{
  "num_hidden_layers": 11,
  "vocab_size": 16753,
  "positions": "learned",
  "attn_scale": 0.125,
  "parallel_block": true,
  "init": "normal",
  "init_std_o": 0.0,
  "optimizer": "muon",
  "lr_mult_down": 2.0,
  "max_grad_norm": 1.0,
  "warmup_steps": 200,
  "decay_shape": "linear",
  "batch_tokens": 131072
}
MLP neurons of a small language model. Each row is named by its layer, matrix (up: input weights) and neuron, and shows model dimensions 176-303. Each number is 500 + 25 x the weight over its row's rms, rounded and kept within 0 to 999. Numbers have three digits each.
After each neuron's rows, "fires on" lists the tokens most often at its 100 highest values on Wikipedia text that the model never trained on.

L2.up269:544552501491556516558485497465537492530483454483466499524480512508466500473508506514525476466486495511477558508503524516482507507517491487506480520492549516506534491463540484524491488537479503498505503479506497492498486538479485500527525518529494480526486513508492484499518542500526500493553483552507521476502543505493461482512474521515466501509508517518497516528516459454506483495517
fires on: " is", " (", " was", "==", " –", ";"

L6.up622:529499546540487473464526501524495490486539570517493526509484511535462489454477497510495520547478518492512484469504478495494493490495476523494514521459521517522476526526523503503471498485522514442510497496511457504499479481540446494499422550510477494499472460538528465504465507536478478479472457515510507526496500522532499486520490526502510485536559514480549497496510510459523488507519
fires on: ".", ").", ".\""

L6.up464:510498496502515530467512474514528492517506533525496499509480515507537459487522497509533502505464585479522499530517495554484491505458500507487449545455468502511489490524511499517501533526497490492524494538499448554468480505488548506501476479486505501533477474540531443481452481495495501552512465544517478477507474477509499493471507509475458519520515537523514509520532491523529448504511
fires on: ".", " |\n", ")", " |", "05"

L6.up69:527515444484525492498525498456484470453524441500513518513500487464527499512535501447515526497489538420515480494540537476548486535479485520474495539464523473473536480488527520487525553495471506450503470479517512459501489482517509473499496548457500513492490547473516494518458536522504512505457479492467516509453530491497494476532522503501503518519543484505481518480504477484529484480491
fires on: " The", " the", " |", " in"

L2.up198:525512490539506455519499494530501518488484452488521492523491504500491453495497507477516508478537456517492536506500470488518476526523549457466531470530477512490482467487476503447522529501505491518469507524470506463495521469519521472524498492521482508531483496474461467500472525501517476486483510454467536473491529465495495497490465545505491453521525516497523450463522479532458482457520
fires on: " W", " w", "w", "-H", "-W"

L5.up145:533474489513478493489493555537459489484460500481544525528520481487536507485499454463433500511522492532486509515479512490493456516526525535492489533504440459484518500497515444510494489511445509494481507522501505505511459475452470470504489448491491492522469506510498506505546511471527533497499456531551532501512483506507489554485461494485468499475486510523488500524496522512489479486501
fires on: " \"", " being", " was", " the"

L7.up395:474529484545508461492516460497471492479467493524493525504443503515496493514475448515519457555486503516467522500507495495536513534498488494479485497503461497532514490501487549494493513532494520476507450504510465490529515537477465454499500506532496521521532546499503487536456510519492498513539538488476456468441476525483457466505489538480529498517504441499455523502529499501474478433512
fires on: "–", " N", " High", " w", " n", " W"

L6.up29:491531495463471533495496521514494532488506476504508521534539543496478521456506528485496472535492500546458516524501460515508509472531502475510520474474494526450516505507482471469533485496477497499474554546498524501488544524499516551492504537479502545500457494553515479462485516466545483491501502517498455508458509526506493492519515485520452534467509500487491519456452505463542496488508
fires on: "R", " r", "-R", "J"

L6.up556:523482460522487482525490478486487501460487527516513511542508507525522508467468493456499521486481570491475518489508474527498445525504474498533505455521496488517531495567553520526499443483474529521519527483508470479488510550465480501494498525504490471498477514491550524519530478465498432487489489520465529525527503464508537542503490482507489455500487475509493496536469495472474501486492
fires on: " ", " of", " after", "20", "ong"

L5.up638:525497454507495483471537513489458513500496472517498526513537497496498513496497459470499475516490447482489572462560503465481474529487497487531507495507520525537551471484483510540474484490486499508479538503452475502520489537487492495525496499481472486471478456508499494515480461499529523510511459513494500532500520498528466501517472517494505494505518520507498535504477490489479479490509
fires on: " ", "'s", "ign"

L7.up198:520527436511480523522542512523474470487479483523496535526505526503505472462477478456506514540530514531456465484521507517493504516502512471462487524468511472522507447479439514536440519507515481469530543484523548472539506483498510514507521468451464455471516514507502487498485510512501510466495501494481532528520502496510505490528502501513505517562490465516483498465497501512489493520477
fires on: " ", ".", ",", "18"

L7.up299:512523463517546547487519465532450531479484505499509470471515514491512493466491499498494509506463473508503512465539523486510475544549533517521493446510474524522523500515493482522452533512455486447518532517493537475511468496517490515528488509505493506469505545511478501501482500472469467491524539505466527535540461481508500521501518467495470465507475503476529514485494527469445533470510
fires on: " and", " of", "'s", " or", "'", " ("

L5.up754:524491561526505514552553518497464477505525474537465502488514504511476510554468516484518503547528563489479517461495516494464513480499514479520483500543456469498500472503463473452509503525524464448500484544479533489530506518485538455503499496481478491539481532469483514510522527474501507484498511508544494490459477525455525472473503486506480472529461496443536487506471501531523467452473
fires on: " |", "%", "3", "1"

L6.up325:546536457488487466466488504507490490499463487479520504502473511519492495419541476481536530506469490494467539479519439477471504489473468536494493470493523478461539510467526535497502484489515510541493476503510504487500512504472543478504533502513511513518518570504482432444512518546530478492477475511523507493504518533520500485513498541532505544530500467475443492488451499513505501462529
fires on: ".", "46", "59", " –", " is", "26"

L7.up311:479479519496514439490510500551481501473503513546528533498512494547491515495479498525511509495483461461530475523483478453483497507515468512562501521477514493495495486455517482505527439492513505470515530513506506535456461478479452491468458487472506508506519457483526492492505500516517491507524439503512459504529505530502494513553457512520508490485451494477518487509529476542503485483510
fires on: ".", "==\n", " \"", " ===\n"

L5.up199:459481504497499512499577506486482524504472490514530490534508494540487513526506428527538472516535477502493532499488454492538521521530512506512484484552529521476540514486509521494448498493474510477495479480492495537523503523486521520469511500494478496508560513524515493511492511512433487495494514480479516514479494447479464502509488474480508499528482484518498472472440535514493460477532
fires on: " by", "'s", "-s", "al", " from", "ers"

L7.up135:549510486460510518511562474513520528507472488480497465541469496528509482495515531500484503473503515449502489490499518494468472493514512495500521459488523517546489523528494462507534508514554482526538468485471482473522502539479518488495475478520527531499474512498499528444465484503471501512525548512510495508463461469467502479504506497501507491502554489458499511490503479454501493494474
fires on: " l", " first", "-l", " ("